From a checkpoint of a small transformer trained on Wikipedia.
Size: width 512, MLP 3072 GELU, 68.2M parameters.
Training: 823M tokens, 6276 steps.
MLP neurons of a small language model. Each row is named by its layer, matrix (up: input weights) and neuron, and shows model dimensions 224-351. Each number is 128 + 32 x the weight over its row's rms, rounded and kept within 0 to 255. Numbers have three digits each.
After each neuron's rows, "fires on" lists the tokens most often at its 100 highest values on Wikipedia text that the model never trained on.

L9.up500:150139174127142095095120072166133098125157108127119121151136118109122101122142151111155089052132149135158083104172135166129120102121163112052179106138125139057144116124154127114094117135091169093177128143166156130119177133123126094152128112124200139057149161083155132115109167086147133148129102105147063158139104142092050139154135124129161127124115081133050096103069105116146136135135
fires on: "\n", ";"

L9.up2193:094129106104158145152113148147119154115101152160077138202111095134138109143135173150103143120108077168121130115097167160095187110210182152152150118198162154134175090093110164150101152107110094131183129081081153078135105153085140070165122111096136124162167173093142084159099115163126084114136101105112108078196134130112120131142156118107142082163128159119147089122130115117150066098224
fires on: " ", "-", " ("

L9.up789:102122191099105092128095163093110137093134152140170093162096165131089112135117123218128142132073180101161113129069084136140231151105096167153163141180192175118076175133116123105139106149129130108154115138102116123178165163120059134201109159078111130158144112100125083148095111158140136124075101161105159174086146176094171097148129115069172129122095116148080096091176159147158098130143
fires on: " "

L9.up1823:132096101116131145115107182114120114144142129162124154116106128098120158091089117145114166129121087139127086119225118120101134142142100132123109075103147114114113142117183097136103058083106105214113128097116124156161123115195106138124166164127105123125134160135141128121158131086126074169128132185090143179111181185117099162128123158086115139134092133156130156134153054147080179145155
fires on: " to", "\n", " would", " City"

L9.up2418:081132183135171171068116160093134026128154169108126129087106149148080158124183154154172113101084154123161160088101208109162145154105184088108109132122095091109110153122170119188148118145083146113133121125179146145107144142114152152172105161164108140132116180132142094081123107092145159135122113126113154124107135079092138142164177166125147101114118087107152143143131067149150153130122
fires on: " and", " ", ";", " when", " with"

L9.up953:079134123186071079142187191118102103083174110177157109108160169151133082071225129054137147080098106150140145108144180135167170134105126147162116135120100102098151129138113112084107128139126084144090167166114138113115091118120141102137120136146155113110124143181107143162115162116099126135062154087163154119170100146167146137121091147130119169109118111120122101138216144131108146158093
fires on: " ", " is", " has", " also", ".", "\n"

L9.up176:123088105095129109218147165120160166085161106176157141118062155102159175094160130159096151133105157130107070166151139101124128153072163130146160091137162103099156109126119116130058083124088165137056153160144203119146098162139169116129128116162124194103140218128173150123136149109075179137120067167096131120135165113083126124154193070152184083089136066121102110131164108144138109142174
fires on: "-", " "

L9.up2099:070116064082141146213145123124127103145140090134142099120083115120164118098138119140127117165140097131219110178143152135081180092084168181115098058118113135076108145106085172175109103198108150123060063163150154090157129136098091090170157118084093122172174140088104191108162157167074178126146128192103073197076103068187184158080121173164139119156107075072130143114132138174107133183118
fires on: " the", " their", "s", "-"

L9.up1645:082087151179161110098101096109108140108108157185106147174123146135150108137112150134175164072083139123091175119123159102132098166134164181146127122135174063150132131049123152145148140094182098118110082098095120153114143195099144122088143078184087097144192134169145083053110132067102105073051130126104066171129102136095140115142085181147138172091109121156143119135115120148142151117144
fires on: " In", "In", " in"

L9.up2834:110111082153136127135140143070196118156118129138113192111038084155169119145108127130084117124134150145097101099089081136113108143096101134117172154148119121083127083099167100171132154150124139136141151100129096084137113112127071153143176130107065123132125145110111148120133092133103053133102150122129087103125126091144125161138171092145088167121109166135093131148160185171138082125117
fires on: "\n", " a", " for"

L9.up977:140144134119150124158063116129096119117178104195075135126149161103181113106162120103231113181118162124129211179123090118134121146139134062113085092149123075143091108102123116147135166104139069134120208132198115148106147164119154112053096129139184136089167167157032156076133109123126110073135095146154115180182104184122091136154156109124120076111084125130107110154099088130157104062109
fires on: " in", " of", "\n"

L9.up2413:137096082094111152099095084139137105118162135079129081104146182079158065210156104077107167087103110114132152118111128105164105123162126126149124132113090122106126181159132060154106139102055150093180158102112158149132139161147061097146152179127134192091130115077157118117136074133133207126148104144159130149083167118179094122138160131146096152144118117118102136122185102107086103104159
fires on: " and", " the", "=", " &"

L9.up1425:080102185191156140193178131130158115116169113138115145074135171123173163068123145111146115156157166116078129165131108117136119080150094142127161134108155177132134139142092127125133106180101054199117135170105160128123114130144082124153129194149164138065093243140110113167107184123102148160099169109138132107082193110176082147141158122126182091118099106181128114157219113070134110135142
fires on: "\n", " M", " to", " R", " 31"

L9.up2265:147123106154083167160139079116131155183154140180203133096143136075126098190145137172168138105066164143137122126127131136125181114141128127112139103109144040154116175124156166119125069118150105166167105093093101099103169090125164086095175110144157168145116147088120134166140070167127095135113100139110160086122144114125149126112160045154154212136075129149082080121136127103126078077118
fires on: " "

L9.up747:138043095170113118166098151090178106106133145126107164116138135175145095099089062141134114045182112116103137155171139138108112163113113129137146120132122159133142110114103089169155125150090158154089201136113214157163143076125117141129141174141152129116175151117192152101164174162115147099116175140130132107108137134183137119102152160124106165159095105160155140135108151114118129154145
fires on: " the", " and", ":", "'", ";", "s"

L9.up618:156111164098070118104077181188104126115091160092066170153109101145103095130094151151157169104152126148056093053102175107128086136175069140049189121145084109146166066099118115086125077173158140118099108115118133120153157132137129122164128098150164127146118055166077096135085111175093117129094168135111090083186128150161127094182113096102116149190144121178153170151131099107175138145198
fires on: " He", " he", " She", ",", "He", " she"

L9.up2241:123073120148156153072159107080146078160096166116128121119083130180122155096049066184114137084154175112096101094071091073108125142157140115067118148144162078140106104137087101167098157119121179149103147144135136116137152110152167122111138147147081202167167089109102137157127161112099095041095166132123142144151107152089137175119116154129087089093126112113130174160169130175179121132168
fires on: " St", " under", " a", " W", "S", " in"

L9.up1379:157096167110135087130179130084108124173100095196168117100202140145114147054076167138105124113179084102179109133131150122130117172123162093129152124140132096093145135136154090142175100170099171107097143101129119088178118155161115102119161180138154168090164173141127103144182124147108109077119153128160160065139078108145148046076077155158201188143131132084130177088162113155175110186117
fires on: "'", " and", "’", "-", " \""

L9.up993:148116140128109092126120135141177065115175132100149093101150075157110083087150162151131105119176081149148155144098150113099073124076141093092187159093142086130179053140120119197117098151134135176136128152129138116161135122178152118101089111116037101097164143108113178069113113104059073104171114134140193127116158092208108214184136160117169175168139052106111138145117136084130139071102
fires on: ";", " –", ":", " and", " ("

L9.up2074:097136159108157151162101124143135140094141095103173092147170192209131129138052138124137139041137133153122091129064125135089212110124140128093132182148103120138099154107059155138093069109132166108118086113140123097145102186123126120174172151133126174072139109121200068163147126115142186141121089128116103063139119128109104155194182103179163064128085078119116076136084140083100132146116
fires on: "-", " \"", " of", " “", " "

L9.up1779:139157112125167165168177092131137148148137155152158169160052139156127180064044098161136132129168112155163129168119112175149075124156127086206127113110155177106123149101168166105112119146126111132139177186161116138145138162077066123127076125136089107101133089125098092124129154139150115094066157159142097110146182160142097146148123103168140120114188105077119121109188127085129104152145
fires on: " ", " and", " is", " was"

L9.up971:124113103158098105110114144133162201143162107164102116132079095177075141105134094112138155116101089134149149155119150121086150115094114157091123140133119110117119206151149132083140079115115181205110093120121205136200121090098113115131131168157182119117110160170169168130100101091097111166080098137046127171130129142125183095098148086124153104127118094170128172043155093089096156114104
fires on: " "

L9.up1575:137101109107133161134129115109104111178177144090116097118136105158176122132130162134081180096124129166129139123138112133129091093110116147112107145150119180146150081145131140144124145081113148129121108124072122121086131086147150116157224186080134142129171168125079140131159144119085146035154143153115186143079110089099172099153168112177064122132150140129174130101130177093121134130096
fires on: "\n", ":", " ", " is"

L9.up26:073104054118122165108131117078191101160184138182139151107112181082141149126089098166142150090112154099128096135203161149108140107148100130118134105162118124135126097103123086096098136169115141143119088102107158147119134132172113145135089090127103134139093133073077121135152114106122078151151138172148133147132175104179086178132135158158140108120156110115118145071117099105158109154104
fires on: " |", "\n", " on"

L9.up1065:109118102156095075173161076090132207135107105095182139151203114155083104159152114086134086140098109102116135101134140054151122102115134101108189125164090136096110125130141137180082168124108114098094161135139122141134136148144152166065108147121161170094144094122123136108174108142079182077070183159178176149135087126134104087114213157119101143143185151099137186148164093207124097129082
fires on: "\n"

L9.up3066:079080078105153119176141131130134115042126134162146114145155066135143133105110160093105163110098110105118114166142116148101103078116133115145120082109127134100078134109166143136077121088135136133162127153091143084072170161093081121135134107045142130148146137132135150135108153157175048130096067103119112201109111140138101058092093157100138166196120158106117144136154141119161134118129
fires on: "'", "-", " received", " a"

L9.up2892:099119150114140183083080111153112125107151133050079137165130127173162169170107146192133108125125135182088200131129068209108114142157115117147102102139135093123178110091088165142131124129138107127132100169120071104152141131093065207234134119128144129080176116094164058145138119155156169095098163153121083114133134109150115098076074109159146135102150100094112059126113116080172067176173
fires on: " of", " and", ",", " near", "-"

L9.up2376:145127119131060173070192119104093195116143110208129143109097136170137068157195149085135108190076155177126104155120109106138138097119141161169062164183084136179132195060119122158101121122123076123139137151143103160090116159148129125067116119142098157144132121110135094123103162118085096108099191114081107186105138113159118178147162101087191205079127078164147104188122163101104097112172
fires on: " in", ","

L9.up1766:091077104097085094179160132065066123129145184116150113157123071131054086119148123125161128153087101154120119140128130092129092136114145168093118171148139209139091140177096089123170135154129213087132097140130092097150163102123120126110123143126121101150124102149058125167172081103169158081088149117146139182127118153109177100130125082093159153128109136128153192162142179182139133096102
fires on: " is", " can", " are", " would", "'", " the"

L9.up763:109171099133164097152140102173173096140147133136184134068149084188117140078144113183126128123154163137134164099152165100123123125112083086169147171094051126087166132072105159139098157165153080113159174145080149123098157133154161191098152127123144111085138100116141090154146109135079170081139089123103103131078108051117111117102133154108135100099159165072168069098107161166115103120060
fires on: ".", "\n", " of"

L9.up355:145145144074118139171111149118085086115139104125148081093130192195105084106139136132100149137175130128110040158100159142098160139114139097130125233123115143110167119138138102157126057106140143225045150105129128143139162184130178151146109144118102121089166116093169092107140147105112081131109176160121133126177144159070154108145104139161130147115133134190147158126185121160097142114185
fires on: ",", " is", " |", " or", "'"

L9.up1907:119139168116135171103128084142185133086122143162171107101133205151127070102092133118139125150081133148181089115161076147181131091111105089104122183180126072097102179180128104166162171120101129161213084136122172080092150110129142097101185149111091110157132110043124145141121071099095105118115166180089160145121134155113106170055122099082117128095091169159116225061135102154168104087119
fires on: " the", " in", "s"

L9.up1313:048134135131093107059173111090142178151128072191175185195135116171128102132126147093145157177104096152153130141093121114185148203109127174138096091125167105089089137163156156198152132143081080141094144175142144132205108195105118108159126182179142134124128144133158159127144105114116117078137080113079194092123168128155143120140096151106119099116188083140100128086110096101148142110147
fires on: "'", "-", ")", "i", "a"

L9.up1661:164122130166098195096140140172069132153124160164108154115118106124086080111152141080099139118187105088182148166039164162107165171125115099140163103057136089133190116134149118163154113189159179121127151171126156101165130122163112138113159161154138089089177073184080086075160188153102115154070182179079152125128164147142094146110176133078089039111148148152088125112139160208133135115090
fires on: " and", ",", ";"

L9.up991:110104120106133126136172080096124153123142100124143120166117054144133136128120104134118121140151141097062167102162145173141123112158082118124103145157167116124087186138174128166109080137103181144171142087163140086171173131126114176137144114136121185131116150181080152116124085142119163093200136194093120151156152118118117125095150119087134150163185170124113161133070137132138099100122
fires on: ",", " 7,", " 6,"

L9.up769:035136172153127120155157160167113127102220096182144107072125172155056093120139140145169163156120131181130101148146139162107126114086166108089107086127122095151099171177143111158049101100078072198079104222092146136166154098134133116139102162124126126110183050074118103167183153118134113144129197157125157150162164063090132144119119133110139136148151110168140098129151168117130075142130
fires on: "\n", ".", " |"

L9.up1025:144097132113125141101097126088142116079150114178156088187155110107129115153106159166163128136114151124212089113149167104118134125134126205132137155207073151097158072151082126104136085191116150113087057104137090138133160169103134162089091185143186100103098180158136134128068139113090121108103093111096130151128130165135164174093146136184173180092173114138128102140217116054127142103059
fires on: " in", "s", "|", " a", " have"

L9.up1511:136152120106122091128166089156125093100161084138156166106181137106126116118193147075058098172128158147169158120191189095109154080106100156127133146075135092101151134161119109153089119099162164110121128106096069131106121160126142113179147112151144169165126125165155096132184106110147172150124139106097108161171132155146131123057110148137075075206144219115128149062104139118137065085059
fires on: ",", "\n", " and", ":", "-", ";"

L9.up2881:109131134154130160113185089102176175180141177146173200122141080135128133094146140125149161123080129172094090107094143140096176156090119165135067105165190171090140149107103105158172134087104079175140128110125107119125113106100135085150128122132168164133199150067119118087161119134037119120120193138110089085168112039174096096083176093092137190115130144118126120164146136075148088085147
fires on: " in", " (", "-", "—"

L9.up2887:118044113074158118115087155074143122142158173157192204115126099092147109113121105186179166096149198129129115102187141061135085074154126134110152141099087196106143154096107100131104087125048132122123160116105136110153145130135112144110084126179129139143133136149112091141136180178151088096099160166116094119086183086172209116079087177146157076136105159103079147118211121161152150160147
fires on: "==", " ==", ";", " the", ");"

L9.up1412:119106151137140142158085142110167184158069167128187165108093113081113105039112153150111130115115109104069125114050100188132208090138185184098130155131170159106104147103108087129126120096116142132158164173127115120134139107189105162125116101155137173081099118128202106140113133146161135110155077157130149180110109135083100158113120068119085089100146154091115140139079120099107142159149
fires on: " ", "-", ":"

L9.up115:107106110113132103062123082155150068128161149167093191217121067164165127100146144144079183150137124116112151155083134154170112177086109066158162161145071071111175103086078122135094156145136165116146151159148138083148193113112139096133120171115118109129131085163093111113095154133167154103134179051152113176085153112155144114099138167119173103162187132124166055139138193139086175149141
fires on: " |", ";", " by", " of", " without"

L9.up939:170210092128181089116090108122189133080129126130182152147131118114163061085176122114170110097154128185143149172099106063126164147200085100113073154082121164124093144122109219097139101118127142150132192147150088133092117098145088133089107096126084117124181111100122130154160104144132152084090125112108191157167085152182138100122096072093136181100090092152097096123108112145198142086099
fires on: " in", " ex", " a"

L9.up567:178151141097155070112108129094125137136197088191097122134136066159178171155174118120092114088139173134104208155112166098156117171148106093105107098131138066042151141124180118109139106150109078061125140128112142120140104159106118166132128096088131115141122169223134139143114162098142183080025134141131131099155154090122140141089157173218114168097135133109156138125193112122161096146125
fires on: " and", " the", " also", "st", " in"

L9.up1917:114098122138098120138157069186107095100135130054135124127142138112138082181174138141087104093122102098072137197126166170087118118141097209133141157131141147188103135129082098179130166100119185148097155138134109159099125136141143106115153140157124099080100109171092099142127177116187140148130094099127100190102124085160116182138124146126100130187114142162167134127151190127140105133117
fires on: ",", " and"

L9.up2999:099125191110120122110164164141115162109132156153145089113122134138131103082097171170157084190128153085120201132081081149184142129208078189137146160085096145111214172154122182110145082149158139117179122129127184130165106152103076103108100118068134149149130087161094107093141115128115062120076191189077127127181102136118119124107143146111114117151073134073116130131093143143112111143121
fires on: "\n", " and"

L9.up765:093117109093132193143093146126134099133131180150106099141108125096147163094128154101132109089103107137132104097081093123163078183108170118118151106112177134121112234119145135117138114113168110124155129097127169163129118047087125111117181070122133128078089119131146127095088115052093165143129168101146091129163128071152088141139137099115082141132101138073119091156108078105103146124207
fires on: " on", " 1", " 8"

L9.up1838:100175135064099182157100139069162097097166131127132104180131136114137144132082146155148086154142138152193142140133154080101124184144145145074146157146066113160098162063074146159169103109109158145133105108097173172151142087152161172112172099105161117080084104143203114127161139047096134182146190139134131136128151166112135141089087103110075180123102087155139073129123130171161159104130
fires on: " on", "On", " On", " of", " –"

L9.up469:147096128087176139141129153108072116127080101111085105157102150138105153123077101109136108163083139088101088122101164142133148153109141129146139086180093078144171149108118101115147159146087098152142124096089160149110173078120152135100156082043120146129093180137156108152127193123123117123120105125202128141145164127131114185127126166125123176168145155139127126137121162164173156132177
fires on: " on", " On", ":", "On", " dated", " number"

L9.up1957:130142116100088112178114094146109077104145131104151126176110137176115100078139164142108096093136117129143188110151132170072106156078145135134103120113123138137133094133107124073126130140088115106172140101188102159156074086135083119096173195067178123114158153177111149109159120150163075162103151122147124118133139117125089137138121124151140153193082125182181094075137189183149174110072
fires on: " and", "\n", " or", " that", "th"

L9.up1500:184116147095102149198119097100087118088185113157129099191125055133121119164135208144177130092128145130136171116137138190090076127126132181115181133081117099138187146098124093132161115148099129111114117059090147118120114140107115173152187154179114122125119113106160105087149189127126103067125118112096111164130151034110119136110148084111129133148093088154098092140103176127148102133123
fires on: ",", "),"

L9.up1587:138093105141130102142112137132102181151138138164123127140126044147190141119148156202133099099202084131165181113136170152072115106136131124148127092129226056154179128086109182137090101084108103129107085059144090110134079143091118071118128161117120159167126168105121104114224127103123142071120114142197121137163111108095153114193132145137116124065144141113112171102137102080124106137194
fires on: " in", ",", " to", ".", " from", "),"

L9.up1686:139126109078150143111093063094128090128141133147230151138118080143137086128108102180117160132143105107149103118154098137141124154184078082087157080088099138080150129072128127126152142134107147090128157139168125171178165076116172145134137178131151084131142132120113167105135100106120161094121099127193103115082169093151131124149114184130148077135107112167095102124121169113134146142119
fires on: "\n", ".", ")", "t", " |", " ="

L9.up311:064143115164146134095164092115110093119100103198149170162120098087073142140162193087149125098111094048092120124165137092177117107142092154072082096133152129114176155120120159111067134072069125159135105201101160136152184134103146138159081075160158131126088197090145117173130159145102121094215163101139101132138106091076077098067172126134144157151124094095144168122072147128127127140107
fires on: "\n", " al", "s"

L9.up818:102131095132077167159088127092113039132116071160153130078105134116135125106140150131084183077086097175109139116159165188136120158096137119136129089136119136182092102133086069059131129099094136146097119140132105147115106123119111125095138112105124136171135191116096168207112177064106102108107117144103135157091118099114135063187134085125101064143076106143086090142133208127126149131132
fires on: " |", "\n", " ", ",", " the"

L9.up1774:135124096130159144152135150140118085121143124119157121142125173130133134097176094092140096147095123107143165130157163132101140084096032064157192115119139096152085125152135167181100068117111100105051107164148104133113138141130175112139119130123156149049110187211148152132173128137095148081073132162152157167100105065179088100168176164148159162130185116111118132181102106116137138164057
fires on: " (", "\n", " p"

L9.up771:102089143087133168162190140104171074100145167132086127173125116071160132080128126181157149120120146168100083157110182077152125136126096086142197100127140147097163186105112116100075092103145111094117157150149154139117126132133114080183131136147140118130124150061093141145125169156091130116160119113111165136096158149129119168112152121106120129117137097112097093096105127091094090145116
fires on: ".", "\n", " of", ".\"", "'"

L9.up87:102129161155088139174134131148046138133114118117038164117061169108126137067162112220130142124115151147124169090188143128119117129120150045155146139139166183095058179098088080085128133157125147092155146123128221163131181145168116078134104092128143094155111123124148128123150131115161127125098109126123129166207129137152161077102116102159157152127109143143125080118104160129203134188212
fires on: " to", " as", " a", " it", ",", " is"

L9.up1504:093067121100187083071097104115120128062109135124149160137132078113129155155113186117105112116163148106203129140156146151095125162131124136098176112124161130103104107123088064169135152122127112112131151109086150121075128175177069154146109160149145124208159121079146122097140116132119113112107139128078129143156132072157121098130127115186101163157066156079104157124112155127102101146116
fires on: ",", "\n", " an", "-", " a", "),"

L9.up1942:128128086083143095124099089150155135101209185171167096199174132123190100093101170075162136157075066109094137108068105122057163081187088129138103087133116153103102101157136157098106077140142139077158138065130084114119162135105096108165116108137187152147036140186124204124116118147168099216189161144095099100100164120097092167115136138177124155184193111072098135132149188176134078095133
fires on: " ", " \"", "'", " (", " as"

L9.up1109:130164190073121144149124144117145064107116104125137139134105107101167111130170115157156109052180080148117111187079118087149149113045135176178148177123103104122108153076111123132123106099157137143138123087115184130172145179112115190141154132174080168081097140126150168119126150147120134140139083173082124153166140128113053053159138158099143156175161079137137117129131124116068153116130
fires on: " |", " ", ":", " 1"

L9.up397:090153095180118115118138134074098137154146148134146067140169133124054107122138131142072107099132159086118154141162125118134112130098164076130145108161135148144103103145130073130144128216110127131140098110150094173147110155100172151118157120162150132172108146116136125104113057118082129199133129194160206128115214123118081110121173161155177172152159117082108089171119143117126158118120
fires on: "s", " and"

L9.up284:112104102152170122152159161121141074040120088132113165088143132141151119132156168130166156068190178138078101052087100134098146085119130120136091154157136163118109133121161096105068154134056062185189135101122114115117176126097131090202144083103085071150093132048134129155086179116119157130104160067161118104148085086119135119090126126120154204161104107115143098137114123090072110166125
fires on: "\n", " A", " the", " As", " R", " U"

L9.up2146:172106148107137133130117133155096165130162131163157160112083200207138054079155094139171181126125179161152164088090094142073169108158081124117138135137122109115107154138129138115132156083117105132134093148078154072130136084165094140138106089157140170082151165114155136099143168189104160192081114165112174136159123134151110147149152116158099160093132129141147081093160089061182163070125
fires on: "-", " (", " ", " went"

L9.up2902:128193099108170120095098129098147160115116135172122148131126131109095074100133085123113086098113112096164156176060061124087097068103101152117163127118060089226164139128124153139185112142141132147074166115112129065173138145124106132176130170169167121152056162137163156133189119109136103147061162118167143087127135134116166155138163162072134094163160114088169117107094150144099164106142
fires on: " |", " and", " (", ","

L9.up1416:080108140130118159129154094130193112099115109083163122114076094131117095104111141126112053085074123128091098126118132150122127168114136150084184140137184108168114122208144089123152153130131107143173141175151196086169120150127148186081107142159155102179093140101154054141115161124172197146058140090191164134107161106153197142089127164093119176112082111115142124129119116120094098153116
fires on: ".", " I", " V", " but", " it"

L9.up819:138096148126132132087155137152135147178094143112173139150131097078079097135113159165140078162094176169120122151129177136112133053082155106015121130151111182194131119174053100122154104142084117129152118167160088117151198157047134119108143052123178080082090136158097136110187111139140114123123151038102159166147133156141116106116146128209142122116183112143183114127098110102155141148111
fires on: " in", " at", " of", "lica", "|", "\n"

L9.up648:114143122061139058204092094162131106112123093145141106162150110135133105071143174128134115100144146194132088107146125091101098131155125141139113127167164131083137181118082132136108099129085113129125138188135159122120142125107092132113057130150149044105055141160104084121105137163125153033120153123153139169155077149141128107128128165095134122125157117110146153152199119146142167122140
fires on: "'", " was", " is", " that", " began"

L9.up1756:064074165101187172170100109126163156155141132140099155128164158151140168107126113137181143142120089152147153119072179145169173114146126094170141171110151114131149116201160083074148121151075071098198139175125108136124149132100092107122160153135105187117107177107126143117100123122157100160094118150168147179143113099101128158088096166118205164149106136155181115081103111057085104097104
fires on: " A", " E", "E", "A", " O", " I"

L9.up2968:088126179083172129134092138149131139195091132126157073146117110100095141131150119168142145099172100135083137094106126124139151115112142127136151178173082138186140104160095134139053123068135114093096140193099194134149132084103163105117156175139139147105114135156088103076126154043159134139135115125158160118148085101119119127100064093109104123131192139139103092117119124101159114136136
fires on: " A", " a", " /", " to", " (", " E"

L9.up2866:096105126132132198140157123158150120193155136149119146161108156133130182102157163149186171120089159080122138147147122127133163113111176142126128171153104138145102110148088109099077108155098143146143139097135059103053159196161170127137183156136151152079122152148152165107118122083134111170141116153149189120143133111172136123070133141067092135063042142150123127108192144114159092076114
fires on: " "

L9.up2037:101163114218175084089096154164123141073094165052188139149120097151120134090156111213117140064145139146150138106060109153113136118135120155156113159152167194097117143114094096181145117146135128103172141093149132151115182039113134174164159180088168110127124096150180088141078112068104082124134123087141156145137109108108110164138148120086098141151115169118146092136175099159125103100163
fires on: " "

L9.up241:132085147113076124152140101076080124120184118078152164167114051191139097092163081138204136103068129108104123120147126172106106128157142139099130117158120191142132114086123151180141117065090147126138140127141131117170141174144120125100126111124122156099175131122100131132090086107167090111154113145121137119167130087094071121133144154097122079198185196128101129130095135141168132091138
fires on: ","

L9.up2723:109112092176137139142108076085095141137092122133152106181098124164080108090178096128129059154125137095119164134133128180084144104137102174131170123122150144093142091127140124171162091073146161095088102096137168236107150105142097129129075097167120147139115157133165085146073162128112193131082190088089129116118175127090121144170160113098098146185131131119067174111108138074155068145154
fires on: " |", "s", " the", ".", " was"

L9.up1982:127148094100156096116126100095126168101116184146140117153105160147148128077112145054110136056150180087083115113118067173085124139136148141188221137164133189115108144133150132134143139111106122180172121095103134176147218087115142101148154206134126172151167129113153132110141121132173112115062078145136175119130136109088143151124111166098137157130129049113096079127157089166156144123118
fires on: " "

L9.up2064:137150156127155100115171178075131076221101119161121154108151086140135147103166139135157119116135134076168157142140115157126123118146152123187134083157094120157188060170119101167172144150151161136179109151145122108135138155082102105113103144160123142122172130076151136101114141161117113138097082183075091122147149205153108106132125139130136144103118135156105123109119156109157083052080
fires on: ".", "A", " a", " election", ",", ")"

L9.up2947:129133106121065159078100161107094206184138113153143126152153134132124123152104130210087137137115156137102096159153164165130128092095122130107150124117147132136101076150088088034174115180061131126105081163098096089124109147168100158157135114136070150095124137144156095136138132136131166134108165079146164119185136144115135099071130111121120089117109075132171121034135150152231111141161
fires on: " was", " is", " an", " be", " ", " it"

L9.up1247:182153096065112133126169101140147099149143108172118124146141042214134102100167105159178149147125078148097124155136123108110158167162144149149145142190205107124150084129100073110166130168126102107132121136114089117138132092178121102106152108182055095171139133144126151053094137151129099182132134145106120117070138160165100137105136156130095162122168174134123100104108200118148092144119
fires on: " ", " (", "\n", " |"

L9.up116:122107142128150190136089125174173155078086102120137092077153116128102133071170075162131120101091108182157126138122069119109109116171074144141074096145104143050112160122100079130140153155096123104103160063116100129086132132141131147106159147185121145149100128053170138128110133144161184103098199144142113116125165169180116132142142096099133086090074126137146088127140089189116124121119
fires on: ",", " the", "-", " do", " to", "s"

L9.up2329:138156162106139072176135110130116192093151147188148145136121104087068091123131114126109087121164117187122169165192110093075117103105134152162082134136156161144101094110108099129176112105125189152076168109192100139132131157189069142108163196132185104124074073136096135086121085106122108095070134126131151150103172121180135140082120155100119137150094107126133184161125156077105132105068
fires on: ",", "'", " |", " of", " 8"